Weights of a small transformer language model.
Size: 2 heads of 128, vocabulary 6056, 10M parameters.
Architecture: LayerNorm before each block, untied embeddings, ALiBi, capped logits.
Training: a variant of Adam for these matrices, 304M tokens.
MLP neurons of a small language model. Each row is named by its layer, matrix (up: input weights) and neuron, and shows model dimensions 112-239. Each number is 200 + 20 x the weight over its row's rms, rounded and kept within 0 to 999.
After each neuron's rows, "fires on" lists the tokens most often at its 100 highest values on Wikipedia text that the model never trained on. A number after a token or word is its count.

L10.up205,213,221,200,206,180,241,214,203,204,207,223,232,197,177,218,213,185,207,198,180,167,208,203,188,219,209,228,162,193,220,182,195,165,180,186,204,203,214,207,220,204,216,183,226,241,224,206,227,192,252,228,195,206,207,185,189,174,199,133,205,207,200,203,222,201,206,202,167,207,184,204,229,204,206,207,199,154,194,203,167,174,199,186,204,183,205,213,193,166,179,193,163,182,206,207,213,193,227,197,180,220,245,199,216,186,186,187,269,205,174,202,203,180,180,172,195,230,250,241,203,211,184,199,198,231,229,223,211
fires on: " (" 65, "-" 9, "(" 7, " rec" 6, " \"" 6

L6.up292,225,227,206,203,181,151,205,218,229,177,212,200,236,195,231,190,209,185,212,236,195,229,188,191,205,208,204,184,166,206,184,203,178,180,197,179,213,193,224,183,207,205,168,216,209,190,204,227,197,171,207,201,192,197,167,172,190,182,274,219,229,184,205,195,207,217,212,204,234,206,194,206,219,248,193,196,179,188,191,201,200,166,206,226,219,183,179,204,195,198,200,199,208,212,192,206,233,210,217,165,164,219,213,199,199,185,178,196,159,232,232,210,204,223,175,195,191,196,211,185,209,167,185,225,183,169,206,208
fires on: " of" 31, "," 12, " to" 10, ":" 7, " New" 6, " in" 5

L5.up153,164,189,181,197,202,221,217,227,214,179,194,212,202,200,243,185,210,191,205,181,181,223,239,182,213,162,183,191,197,200,183,199,197,190,135,185,231,193,215,242,178,191,217,233,200,167,220,176,194,203,206,191,193,172,174,187,243,189,184,194,218,169,186,212,194,176,181,202,229,205,171,194,179,210,194,169,206,215,204,179,190,191,196,202,197,185,243,223,187,202,187,190,205,210,181,198,220,214,218,180,184,244,198,196,226,165,240,212,188,209,197,181,179,224,221,195,192,188,220,174,217,204,189,227,238,206,191,206
fires on: "2" 24, ";" 12, " and" 10, "ly" 7, " " 5, "U" 4

L3.up295,166,210,198,167,224,142,205,201,223,196,201,166,205,222,184,234,183,212,187,182,210,189,201,225,177,219,195,221,197,189,189,206,183,206,173,176,215,209,198,213,183,208,175,203,194,232,214,178,174,174,199,182,184,201,170,199,231,204,217,189,152,184,184,199,220,221,198,175,238,206,227,196,197,199,194,171,222,206,197,159,207,199,204,193,183,201,204,216,192,190,173,203,178,206,216,212,246,200,201,166,187,211,215,206,207,187,218,221,197,214,178,182,211,214,217,209,175,219,217,215,165,215,182,205,195,165,197,200
fires on: " US" 18, " during" 10, " four" 10, " two" 9, " five" 8, " six" 7

L5.up223,228,205,207,239,155,226,233,199,196,174,191,217,219,210,207,186,168,150,177,200,202,178,200,243,202,193,228,154,187,160,219,233,205,214,198,199,189,203,186,242,207,204,188,174,227,223,220,197,174,192,206,209,200,227,199,149,197,175,193,213,186,201,201,243,235,183,195,199,204,193,202,198,220,248,200,218,193,199,215,188,187,170,183,210,180,262,217,205,194,198,242,185,225,195,203,214,202,216,176,224,185,191,205,197,202,212,193,209,186,189,200,175,226,196,152,177,189,184,204,220,220,201,214,202,196,183,189,212
fires on: "\"" 43, "'" 11, " \"" 11, "." 8, "..." 4

L8.up479,182,203,210,180,166,208,244,184,207,166,200,174,228,191,202,199,162,202,181,209,203,197,195,180,201,253,185,182,198,210,206,190,224,212,186,190,209,238,193,231,199,183,194,171,211,215,208,244,189,211,205,187,210,200,185,186,229,176,225,201,218,147,190,210,216,229,212,194,180,155,188,211,188,194,188,206,230,205,229,208,207,192,225,203,186,210,219,197,196,183,210,184,174,257,199,165,212,230,190,197,208,176,190,229,209,224,186,205,210,205,193,207,199,201,215,204,196,190,214,180,209,190,200,187,192,185,199,209
fires on: " d" 22, ":" 12, " ind" 9, " " 9, " per" 8, " un" 4

L3.up349,239,187,210,212,194,177,248,189,211,198,205,178,214,213,186,185,198,185,237,192,199,192,200,187,218,251,196,158,180,218,182,225,200,164,161,195,191,229,176,213,214,176,182,223,217,209,198,189,228,202,223,207,220,235,213,195,191,175,222,159,210,165,225,213,197,231,230,206,267,213,168,237,235,198,154,183,190,220,235,203,181,197,216,188,193,197,212,199,188,206,209,170,212,203,220,190,217,219,194,185,190,224,227,225,226,193,230,200,175,205,214,201,206,240,206,196,195,169,203,201,188,167,210,242,190,217,193,202
fires on: "e" 35, " of" 20, " |" 10, "age" 8, "or" 6, "pe" 5

L8.up340,218,208,178,193,205,199,241,195,207,190,172,193,184,181,193,193,176,205,187,191,170,173,193,210,171,199,202,190,207,214,239,190,243,213,213,190,160,181,177,235,206,210,194,189,202,207,185,222,203,205,195,211,205,190,209,204,179,201,213,172,215,205,160,184,158,227,189,165,224,205,181,226,209,194,211,208,225,200,220,191,176,190,183,229,193,238,215,197,176,207,204,197,209,223,172,191,212,219,185,167,214,219,170,192,182,210,199,250,215,214,193,257,240,206,207,207,211,204,229,230,163,153,178,166,200,195,197,217
fires on: " |" 21, "–" 17, "In" 9, "." 7, " October" 6, " D" 6

L3.up233,198,175,215,206,210,208,191,173,195,182,210,214,188,245,201,195,182,216,178,234,175,183,194,193,182,166,213,186,178,216,155,179,188,239,190,202,209,237,197,214,198,171,207,173,252,210,200,203,183,193,188,208,212,174,220,211,199,219,201,211,242,194,176,204,217,225,203,177,199,206,176,241,219,189,169,202,186,156,216,222,186,169,169,178,220,180,186,210,191,191,187,202,241,219,214,213,203,194,245,182,207,185,183,166,170,224,159,211,174,216,208,185,212,199,190,191,197,215,206,224,177,227,154,204,205,182,197,214
fires on: " are" 27, " prov" 13, " rece" 9, " be" 7, " ev" 7, " too" 5

L6.up386,190,190,244,196,203,222,198,220,190,158,189,136,171,198,197,204,185,197,226,182,222,187,177,161,203,200,195,198,192,208,190,214,203,208,213,200,196,200,201,200,167,216,177,195,252,217,171,231,185,184,196,198,221,192,161,176,196,189,229,192,210,210,194,190,207,195,206,178,204,243,186,195,202,224,191,199,223,152,193,214,219,213,215,200,206,187,191,203,193,204,194,176,213,214,180,221,191,175,216,179,208,188,212,180,211,219,185,201,248,231,218,185,224,187,155,207,207,194,202,162,191,221,227,208,196,154,207,207
fires on: " R" 66, " to" 13, "’" 5, "'" 4, " Am" 4

L6.up323,208,211,211,226,197,204,212,205,219,190,234,214,146,204,222,255,179,214,208,203,202,207,172,198,161,166,206,175,193,186,185,189,191,228,172,209,201,231,216,190,191,240,206,204,199,243,184,190,209,185,218,172,221,187,189,199,194,185,196,188,186,206,213,176,212,213,210,177,180,207,207,180,246,209,199,174,225,156,179,186,180,182,207,206,220,196,183,203,190,246,186,187,261,207,198,224,237,215,190,204,189,175,213,183,209,174,179,219,186,208,253,188,247,203,144,219,202,191,218,191,219,185,215,227,239,197,169,235
fires on: "°" 14, ")" 14, " died" 10, " came" 7, "\"" 6, " was" 4

L10.up360,242,190,166,216,211,218,210,191,202,149,222,207,190,186,214,235,175,198,230,181,183,189,194,194,192,231,225,195,189,200,191,182,201,191,190,196,158,226,221,231,213,172,189,197,194,223,183,194,203,202,204,177,214,188,177,163,205,207,217,168,177,158,174,191,197,220,219,193,199,195,208,174,237,211,208,193,211,182,244,217,194,196,198,194,215,197,197,189,183,223,175,161,185,228,216,208,198,191,189,195,191,229,197,215,197,178,179,200,202,204,176,227,221,202,163,183,187,211,208,223,231,203,212,182,199,243,216,208
fires on: "f" 23, " t" 17, " F" 15, " f" 13, " T" 5, " E" 4

L3.up155,225,215,244,188,228,194,177,206,194,185,183,167,233,200,217,215,218,191,194,203,188,176,193,210,183,194,216,209,196,219,199,205,193,160,216,189,211,152,196,189,235,201,184,192,195,213,201,193,195,158,216,208,188,184,216,178,223,198,194,187,172,226,214,223,175,220,184,181,184,239,183,182,215,220,194,201,222,210,216,164,205,196,210,230,182,201,198,199,190,189,223,197,193,266,218,156,228,221,242,220,227,214,199,188,211,193,169,208,215,189,218,201,188,201,195,241,187,192,203,174,186,170,224,199,199,203,211,205
fires on: "-" 62, "|" 16, " the" 11

L8.up390,210,217,200,176,211,180,198,193,195,142,208,168,182,223,181,200,202,185,222,218,175,194,206,229,173,194,208,195,200,206,203,212,187,185,197,223,186,216,206,211,199,219,200,194,206,182,193,176,204,170,223,226,212,184,192,163,200,189,220,215,156,191,203,199,182,216,204,199,205,192,192,206,230,193,227,168,244,171,211,202,175,205,245,238,181,239,212,225,179,250,211,200,217,193,175,182,214,196,209,195,223,238,209,161,210,201,190,224,225,229,173,227,214,199,190,191,193,169,231,182,220,180,208,220,213,195,155,211
fires on: " in" 41, " with" 15, " " 11, "," 8, " to" 8

L5.up245,229,188,228,224,220,214,225,209,182,186,179,184,190,244,212,245,201,201,223,219,209,208,223,192,189,240,234,150,196,212,205,198,199,212,199,199,211,189,215,206,193,192,181,201,242,198,210,221,179,199,186,189,228,197,203,159,201,177,229,180,191,177,183,212,191,248,222,184,228,194,196,215,200,230,175,213,228,181,202,171,176,205,174,201,197,204,213,183,179,229,212,168,214,211,187,171,206,205,175,244,202,207,227,168,221,171,218,206,210,193,208,198,206,188,181,187,177,203,216,189,226,207,204,192,219,197,170,208
fires on: "\\" 18, " t" 17, "-" 15, " (" 13, "T" 11, " h" 4

L3.up14,225,205,224,195,221,173,198,185,219,210,168,189,210,214,171,190,215,189,203,209,183,189,167,193,176,219,208,194,195,200,196,200,188,194,212,203,204,191,212,208,176,205,171,190,211,225,223,193,210,203,232,186,197,199,162,212,198,170,211,176,200,188,258,178,189,196,171,204,180,203,181,182,235,214,170,191,212,193,193,187,201,206,192,227,173,186,203,204,173,224,190,182,204,200,180,191,212,196,240,200,231,227,194,183,197,160,192,207,214,254,237,185,201,197,194,232,217,216,219,154,204,170,217,232,209,219,210,206
fires on: "-" 81, " |" 6

L8.up177,220,211,225,178,220,213,181,197,213,158,198,183,203,202,187,209,202,209,219,191,168,191,208,213,184,219,231,193,194,206,177,191,221,176,210,188,166,220,197,191,248,198,186,222,226,230,203,186,178,186,215,196,207,181,185,152,206,194,212,211,198,192,196,175,181,207,222,157,202,202,163,182,249,195,213,181,201,145,226,201,193,199,214,227,189,223,199,212,194,217,206,162,215,192,216,195,208,192,191,165,190,229,186,179,203,173,163,213,215,211,216,205,238,197,189,249,204,213,206,189,155,171,200,213,256,211,214,210
fires on: " the" 25, "," 21, " F" 18, " L" 11, " The" 9, "-" 5

L5.up465,198,224,195,191,202,243,201,182,253,201,199,207,198,177,197,190,174,228,202,155,187,203,175,206,208,190,196,187,210,173,205,214,196,204,167,184,192,231,174,205,208,187,210,209,195,233,228,173,203,198,252,194,211,203,192,225,190,169,170,182,196,173,251,206,197,203,192,204,184,186,184,207,215,189,194,166,195,189,170,174,203,194,187,176,149,192,185,224,165,195,202,183,222,218,216,207,219,219,203,213,178,210,234,191,197,217,212,225,196,193,191,206,241,233,209,235,196,206,208,191,241,203,176,209,227,205,168,203
fires on: " |" 86

L5.up163,184,182,197,171,194,144,210,181,218,205,217,203,183,195,201,193,188,212,209,200,199,177,175,216,186,247,194,187,203,202,202,182,198,198,167,184,199,215,196,226,247,186,191,200,174,212,204,218,173,187,204,166,194,230,187,187,158,217,182,226,174,212,187,206,187,208,214,198,211,169,212,227,202,217,202,179,222,217,195,178,220,193,200,178,224,203,208,202,192,221,195,190,198,230,183,181,229,230,205,208,182,184,188,232,207,221,191,218,199,180,247,202,195,213,210,214,192,224,211,214,211,208,194,199,221,203,195,197
fires on: ":" 31, " d" 30, " of" 23, " two" 4

L6.up266,207,233,193,219,200,179,196,183,197,189,187,202,181,198,181,196,152,202,199,179,196,203,174,172,156,207,189,166,200,175,188,210,213,222,200,171,218,197,207,178,231,216,210,165,190,230,203,204,207,171,191,192,194,214,203,234,178,200,179,192,207,199,222,176,248,182,227,181,188,240,199,195,235,212,204,213,188,161,194,209,190,188,186,177,214,196,184,191,185,213,170,177,199,220,170,212,211,218,199,231,188,182,204,162,249,213,214,200,205,215,210,193,216,223,171,196,201,238,225,188,183,179,171,243,209,187,184,227
fires on: " is" 18, " was" 8, " came" 8, " ch" 7, " r" 7, "ed" 6

L3.up288,162,196,167,156,209,153,208,218,210,194,185,207,202,201,216,207,197,210,214,226,198,188,166,214,161,170,220,184,223,183,227,254,193,225,166,189,186,188,200,181,212,212,201,214,203,193,203,176,183,171,194,211,254,188,205,163,189,197,214,213,182,195,195,192,192,165,190,168,227,245,215,206,216,209,216,161,210,162,220,182,180,181,174,213,190,237,224,213,193,259,207,173,263,212,197,229,240,224,209,194,206,217,191,200,197,206,197,207,206,212,195,211,208,205,179,189,183,176,205,209,227,208,186,193,218,215,164,209
fires on: "," 20, ":" 12, "°" 10, " that" 10, " in" 10

L6.up200,193,198,221,230,207,205,212,190,198,196,204,227,218,191,191,197,172,157,230,179,211,172,176,222,207,189,158,163,167,224,175,194,222,193,179,225,206,186,193,242,170,201,191,161,209,232,215,187,207,197,226,163,179,214,174,223,217,203,225,193,210,202,188,186,208,218,162,180,190,188,222,186,204,215,207,197,234,218,212,219,216,199,199,213,159,190,151,196,186,195,211,187,191,207,206,202,196,200,213,201,181,244,187,205,213,182,181,206,162,179,200,191,223,210,216,256,219,209,223,182,208,188,212,236,184,215,201,208
fires on: " M" 20, "2" 15, "1" 15, " m" 8, " September" 8, "m" 6

L6.up339,189,188,187,215,211,158,203,194,211,203,158,214,206,224,200,204,205,187,231,212,202,184,210,214,173,228,214,194,207,222,209,193,156,184,210,202,195,182,223,197,196,228,181,206,201,209,210,206,162,175,224,180,246,179,200,180,195,215,227,184,178,173,195,173,202,230,210,168,211,172,165,194,206,199,180,203,220,217,223,197,211,176,197,188,186,212,207,198,182,222,167,201,210,188,203,178,196,221,216,172,213,218,192,205,187,191,202,192,206,202,216,218,201,213,190,217,154,203,215,188,192,228,225,206,192,210,190,218
fires on: "st" 22, "T" 15, "====" 8, "th" 8, " all" 6

L5.up422,183,197,208,209,212,207,244,198,271,209,175,215,208,204,204,179,194,218,192,203,188,202,188,222,220,217,191,161,183,200,181,197,226,196,167,211,196,201,201,199,200,152,198,207,209,229,235,180,214,197,220,196,236,209,181,187,179,224,213,190,174,167,206,181,194,195,208,216,214,224,196,212,176,192,182,167,189,215,225,186,210,184,237,183,175,210,204,214,185,174,200,208,191,219,208,174,195,207,196,196,148,227,212,197,183,212,207,220,166,183,207,208,194,244,207,216,186,193,211,207,212,160,194,202,220,196,183,201
fires on: " |" 70, "0" 5, "7" 4

L6.up281,227,224,208,200,145,207,271,243,243,201,190,212,199,194,213,212,170,202,194,209,168,191,166,209,208,222,176,212,207,231,155,188,175,219,204,240,173,218,220,186,232,205,164,188,205,203,170,225,180,241,183,221,195,248,188,206,196,229,198,207,201,216,235,198,186,217,179,204,185,183,186,172,200,224,272,178,177,196,213,223,188,165,178,218,218,183,215,213,181,194,218,185,181,183,234,219,207,207,203,176,213,204,195,184,178,188,218,204,185,165,223,175,206,202,182,217,217,194,208,215,200,198,184,180,191,199,186,217
fires on: "." 68

L6.up182,213,234,224,179,202,181,194,196,205,201,183,206,196,219,212,236,170,168,201,195,193,177,170,196,170,215,192,192,189,200,197,191,203,190,212,173,207,219,193,202,201,211,180,202,237,200,212,199,214,193,199,220,207,242,159,170,205,179,247,199,171,215,201,176,195,223,203,158,201,205,186,188,222,242,254,190,198,175,185,181,176,193,203,220,200,211,195,203,199,188,180,178,209,191,172,188,210,196,211,188,184,200,218,189,232,196,172,222,205,255,220,183,217,200,167,227,182,218,216,181,218,173,212,203,221,155,222,213
fires on: ":" 21, ")," 21, ")" 14, " was" 10, "," 7, " (" 5

L5.up424,185,178,191,180,207,179,182,184,240,197,202,194,184,183,229,190,193,205,156,221,198,166,206,178,191,224,207,174,204,227,203,191,201,215,181,184,191,194,204,190,191,164,157,188,199,200,203,197,181,180,203,192,194,186,178,198,219,209,198,215,209,183,164,221,160,188,194,192,239,226,198,211,208,211,200,186,227,224,193,165,217,176,220,205,196,187,206,198,188,214,191,180,193,255,203,222,210,244,190,221,193,219,188,180,212,205,183,244,203,219,251,221,215,195,201,212,215,226,223,205,203,193,194,196,251,205,178,212
fires on: "==" 39, " the" 24, "===" 14, "-" 9, " ==" 6, " ===" 4

L8.up29,155,197,190,191,227,191,191,171,206,196,210,225,212,189,222,226,225,161,205,209,186,185,207,238,193,203,213,203,175,191,188,180,205,215,196,191,170,224,209,188,228,167,200,217,198,205,180,201,224,189,180,179,226,190,179,172,227,219,201,202,191,186,213,208,164,197,189,181,203,243,169,216,211,227,222,234,215,198,200,180,171,207,200,255,201,195,222,171,186,182,160,202,200,212,181,172,214,204,154,206,170,210,186,203,228,206,193,215,225,207,218,183,196,190,188,233,190,225,208,219,192,188,214,185,229,218,222,217
fires on: "-" 62, " the" 8, "s" 5, " degree" 4

L6.up506,199,233,190,205,247,193,191,229,191,180,204,194,214,195,194,189,204,205,210,228,200,225,201,180,213,185,117,160,188,231,194,212,160,217,225,174,154,207,218,174,181,197,189,210,219,189,198,201,189,211,184,202,238,198,226,185,168,186,210,173,193,180,212,203,177,225,222,195,190,188,206,217,196,188,188,173,200,195,195,187,201,202,183,182,206,183,203,206,178,202,158,197,174,195,193,201,216,197,200,191,201,191,210,232,224,231,174,219,191,198,201,203,211,205,195,225,194,193,209,180,258,185,182,201,202,207,232,205
fires on: " won" 17, " ch" 17, " Preceded" 7, " Ch" 7, "Ch" 6, "ed" 6

L5.up41,181,207,177,232,178,162,200,204,223,216,156,199,210,188,222,211,218,183,246,202,228,190,219,177,212,211,172,164,215,238,202,237,183,199,199,163,240,198,238,195,184,184,195,220,217,183,225,202,214,197,247,202,222,224,178,158,191,187,196,192,204,169,221,206,211,205,219,179,217,218,181,216,204,194,190,200,216,204,250,206,206,185,196,192,173,203,209,205,184,196,197,202,205,181,215,174,196,203,192,164,173,209,213,180,176,162,234,201,196,218,208,202,225,226,194,216,200,161,214,180,199,197,236,209,201,201,208,214
fires on: "th" 37, "d" 16, "st" 12, "rd" 10, "nd" 6, " at" 6

L5.up341,235,187,231,217,206,198,210,170,199,175,200,169,206,157,230,204,196,190,202,212,174,181,190,231,188,227,216,193,185,191,183,174,198,194,189,220,206,219,180,238,162,184,215,195,220,187,215,183,186,175,220,207,219,201,217,174,216,217,225,194,167,190,179,214,222,232,201,207,174,211,186,246,224,206,217,199,173,175,218,211,190,190,211,226,200,186,171,181,188,191,195,152,182,197,228,225,194,205,219,215,191,189,178,189,195,185,198,217,191,207,191,199,228,202,160,187,214,206,207,199,167,188,182,168,190,215,178,215
fires on: " E" 76, "E" 19

L5.up140,203,260,200,192,184,188,215,180,214,199,198,195,174,208,211,188,169,213,199,180,206,207,187,194,203,167,188,203,196,215,154,194,227,186,197,216,191,220,234,212,216,201,211,192,212,227,201,213,209,201,206,203,220,201,202,181,216,237,171,163,163,198,220,177,204,218,190,199,158,204,187,208,220,212,219,163,219,150,211,190,191,196,230,208,224,200,210,230,166,181,180,183,158,158,199,227,230,215,250,162,201,188,194,210,206,207,181,242,195,179,210,203,225,206,184,227,222,180,228,204,209,163,187,196,255,185,242,220
fires on: "\n" 20, " is" 13, " (" 12, "." 12, " |" 10, "|---|---|---|---" 9

L5.up505,143,210,179,173,213,191,216,223,223,192,186,205,180,204,245,205,184,236,208,196,173,198,190,201,162,171,188,183,225,206,189,249,191,179,148,183,199,181,226,200,189,198,182,213,193,213,203,150,146,169,233,186,193,191,191,189,198,202,210,182,175,191,236,200,168,177,194,184,219,174,196,185,169,209,190,159,189,203,202,199,192,192,191,197,192,197,197,219,189,228,216,192,228,234,187,208,242,212,196,214,204,206,204,213,212,186,236,240,194,193,194,179,219,214,227,210,161,191,218,202,203,192,218,201,206,184,189,199
fires on: " |" 29, " " 28, " of" 24, " from" 9, " and" 4

L9.up359,199,179,196,187,194,221,230,220,200,155,229,180,187,142,206,177,178,193,206,197,199,204,175,201,169,194,172,187,200,203,208,186,197,207,206,185,183,227,226,189,150,193,186,189,217,200,174,221,191,200,210,193,226,190,175,166,207,222,204,207,193,185,176,154,183,207,208,192,207,207,189,241,215,177,193,198,210,181,224,209,216,214,204,177,214,209,176,208,193,207,209,195,209,193,170,183,241,187,204,195,152,207,229,206,223,213,185,220,230,228,203,177,229,210,202,229,165,215,212,208,206,207,198,231,197,183,222,207
fires on: " r" 50, " R" 47

L3.up430,245,169,226,167,182,179,199,223,205,168,189,181,205,203,209,234,204,192,229,190,181,163,160,199,181,200,233,212,194,210,192,241,183,195,218,203,169,173,230,192,208,229,138,196,181,219,233,191,169,177,208,191,190,188,209,167,207,174,209,183,206,197,205,214,224,205,154,164,225,212,187,164,233,232,193,180,178,216,213,187,166,195,183,205,189,191,254,211,183,205,197,200,207,246,205,185,253,217,194,224,192,210,221,181,192,204,202,239,208,208,207,175,188,198,175,185,200,212,215,202,183,223,201,189,190,186,201,207
fires on: "-" 95

L6.up246,205,211,236,200,185,180,213,212,203,199,160,212,231,188,185,188,168,177,226,216,169,196,170,224,222,199,188,185,209,212,209,197,228,207,191,215,237,204,201,196,179,191,197,175,198,204,223,230,225,193,221,157,207,184,166,242,210,203,198,208,194,172,173,181,239,178,220,197,167,180,248,183,191,202,197,199,191,206,200,179,217,202,202,199,188,230,184,182,185,201,231,168,200,182,195,182,211,204,213,197,208,204,190,220,207,208,193,213,189,189,207,201,198,218,188,245,208,200,219,199,235,200,181,230,192,209,218,209
fires on: " M" 62, " m" 25, "m" 11

L3.up467,185,181,217,233,185,190,197,183,181,197,191,175,212,189,238,202,185,210,155,188,195,199,200,224,203,163,240,160,204,193,222,219,228,204,215,182,194,224,190,231,190,201,209,161,228,243,178,215,211,193,224,223,217,231,213,178,244,206,205,191,237,173,185,184,210,181,217,176,194,189,202,202,225,189,211,203,227,182,224,158,202,209,175,227,181,211,182,230,171,212,193,190,233,238,202,213,236,210,163,200,216,212,235,213,202,219,209,239,192,193,185,242,247,182,196,190,216,207,219,206,238,188,200,196,217,199,183,213
fires on: " (" 81, "." 9, " by" 8

L6.up169,209,188,209,192,178,155,196,191,217,193,203,154,220,199,203,183,177,194,233,200,157,156,162,200,208,202,176,163,209,198,240,187,196,212,194,209,222,209,197,212,163,204,185,182,215,179,229,215,179,187,243,190,200,177,199,214,203,186,213,204,201,222,196,228,178,237,252,174,221,189,233,212,179,203,222,177,217,217,242,174,212,173,202,197,174,200,219,207,193,201,226,182,197,239,180,184,224,247,216,227,212,246,226,238,204,190,205,205,199,190,202,220,205,211,195,201,179,171,201,232,190,167,209,196,169,197,208,203
fires on: "." 33, " summer" 14, " m" 10, " February" 9, " November" 9

L8.up500,194,192,172,194,195,209,197,214,198,206,167,197,224,221,221,188,201,204,195,190,177,192,197,205,179,190,210,204,161,202,165,204,179,187,194,180,191,220,222,194,221,191,191,216,216,255,200,172,188,188,209,195,190,177,189,168,206,189,201,206,235,183,158,208,193,186,186,188,190,223,172,207,193,205,210,171,188,199,231,219,163,198,201,197,204,230,209,216,188,212,151,203,209,213,164,189,246,216,217,183,212,217,219,174,213,216,196,256,209,227,132,193,203,200,215,186,212,221,215,213,223,228,158,206,210,183,198,206
fires on: "," 51, " " 9, " |" 7, "1" 6, ";" 5, "7" 4

L6.up221,213,193,210,210,233,196,207,199,178,194,213,182,218,203,172,226,204,213,204,204,216,221,211,200,231,211,245,169,175,203,181,202,199,169,203,208,190,209,210,254,190,204,215,181,233,244,192,168,204,212,182,194,186,184,219,216,173,209,188,184,200,159,196,223,209,223,217,219,194,183,187,212,202,232,239,200,221,226,209,161,170,201,215,226,188,221,200,193,170,186,183,190,192,166,228,165,216,210,213,160,217,209,210,250,193,199,190,253,204,188,192,188,211,200,206,188,219,208,246,207,189,200,199,187,182,207,192,221
fires on: " that" 12, "====" 12, " which" 9, " such" 7, " (" 6, " said" 5

L9.up189,225,176,228,193,194,174,193,156,182,174,200,195,168,179,200,221,215,191,199,221,190,207,183,159,169,199,220,179,181,194,210,213,219,200,200,177,197,204,191,199,187,209,192,186,217,232,204,217,200,175,203,215,186,191,205,170,202,191,213,230,221,198,189,217,171,231,240,162,208,216,196,221,246,212,202,216,237,200,203,164,207,201,162,221,151,204,207,199,178,187,203,195,208,197,201,205,223,205,214,176,228,171,217,217,246,162,169,253,227,223,220,206,224,176,166,178,206,216,217,239,227,184,193,182,240,221,173,217
fires on: "-" 26, "." 21, " un" 17, " dis" 8, " sp" 5

L3.up67,199,203,213,192,167,204,184,184,192,203,184,238,209,205,206,255,195,201,195,224,227,164,186,217,233,205,207,159,165,205,201,180,199,214,187,200,204,221,220,207,221,163,197,186,217,230,211,200,225,192,207,194,239,187,176,216,192,213,201,174,204,170,217,197,184,156,219,177,208,203,210,222,205,232,210,189,173,193,186,192,215,204,222,240,205,199,213,224,155,190,218,199,195,204,185,210,196,237,216,215,196,204,202,227,220,219,177,238,179,187,216,228,209,195,196,191,186,215,233,200,164,156,189,196,199,261,204,214
fires on: ":" 41, " (" 33, "(" 7, " |" 7, "ography" 4

L8.up264,187,196,181,211,220,194,202,203,197,213,197,203,160,220,180,235,200,181,200,233,231,213,207,197,202,220,145,201,185,216,194,220,216,216,199,168,230,216,199,213,187,192,194,198,209,181,202,185,230,177,197,202,221,214,221,201,173,177,204,192,233,203,217,203,224,202,186,166,197,202,220,171,187,225,199,206,214,159,183,198,175,214,178,176,209,189,187,199,183,218,178,214,186,219,182,202,206,181,209,199,182,188,227,213,201,152,185,198,194,228,188,185,220,208,203,200,213,184,210,133,245,186,207,207,237,174,196,207
fires on: " Ch" 54, " t" 14, " ch" 12, "Ch" 5, " h" 4

L8.up222,185,198,223,223,165,216,197,222,196,186,199,189,195,191,209,183,213,198,174,201,190,217,192,198,197,188,193,183,189,177,218,210,187,194,193,228,155,267,174,176,199,194,193,191,234,204,202,216,211,161,180,200,204,175,217,210,185,209,216,210,209,186,168,185,219,183,195,229,215,182,189,188,177,190,241,217,190,176,214,218,236,200,181,215,201,194,194,168,182,198,182,201,192,190,206,196,220,197,237,198,190,224,175,203,199,169,201,236,194,180,186,215,210,200,195,209,217,194,230,160,193,199,159,173,208,169,204,224
fires on: " Tr" 23, " Br" 16, " Comm" 13, " gr" 9, " tr" 8, " Cr" 6

L5.up308,216,205,196,208,208,207,207,208,195,199,165,199,181,233,228,211,208,201,189,203,231,228,216,221,238,201,149,215,200,206,219,216,190,208,216,161,215,192,205,193,230,184,161,198,230,192,202,207,198,172,154,173,180,173,210,150,191,193,189,196,218,181,178,192,221,219,205,193,203,217,200,195,185,169,190,209,201,198,196,203,180,199,195,202,200,198,206,179,178,234,190,195,239,198,163,195,242,200,190,212,205,193,210,156,221,188,226,214,199,201,200,192,214,217,191,187,177,166,222,190,222,202,229,185,187,167,195,219
fires on: " (" 15, " the" 14, " a" 11, " l" 7, " t" 7

L10.up60,223,214,210,236,209,192,215,211,198,190,186,199,223,205,195,216,178,201,214,192,187,184,174,189,209,211,206,171,201,217,194,180,202,243,193,198,200,210,197,207,199,177,246,225,213,202,213,174,205,193,193,205,184,196,192,196,202,223,228,160,228,197,180,177,169,194,209,212,190,244,214,239,250,226,211,196,216,134,206,200,176,198,224,220,182,175,179,188,182,200,210,180,183,218,233,197,178,195,211,176,177,202,196,196,195,190,178,179,210,187,202,189,233,196,195,218,181,234,204,188,200,168,221,175,194,205,191,205
fires on: "S" 20, "M" 19, "E" 11, "K" 10, "W" 8, "C" 7

L8.up473,184,218,216,223,205,187,199,193,199,208,202,178,166,160,199,195,221,202,191,217,178,214,190,203,204,182,158,164,198,204,206,209,170,214,200,213,191,239,183,206,233,191,153,172,220,223,179,219,209,191,177,197,233,173,199,180,195,205,212,193,218,176,185,181,199,188,233,201,190,171,228,202,213,181,202,221,190,198,182,218,201,205,197,215,209,205,186,164,190,219,190,218,190,248,171,209,205,203,199,160,226,205,193,193,169,204,197,219,197,219,206,200,219,204,206,199,218,173,229,190,206,243,235,172,210,161,161,215
fires on: " re" 26, " comp" 26, " tr" 13, " gr" 12, " gl" 4, " cont" 4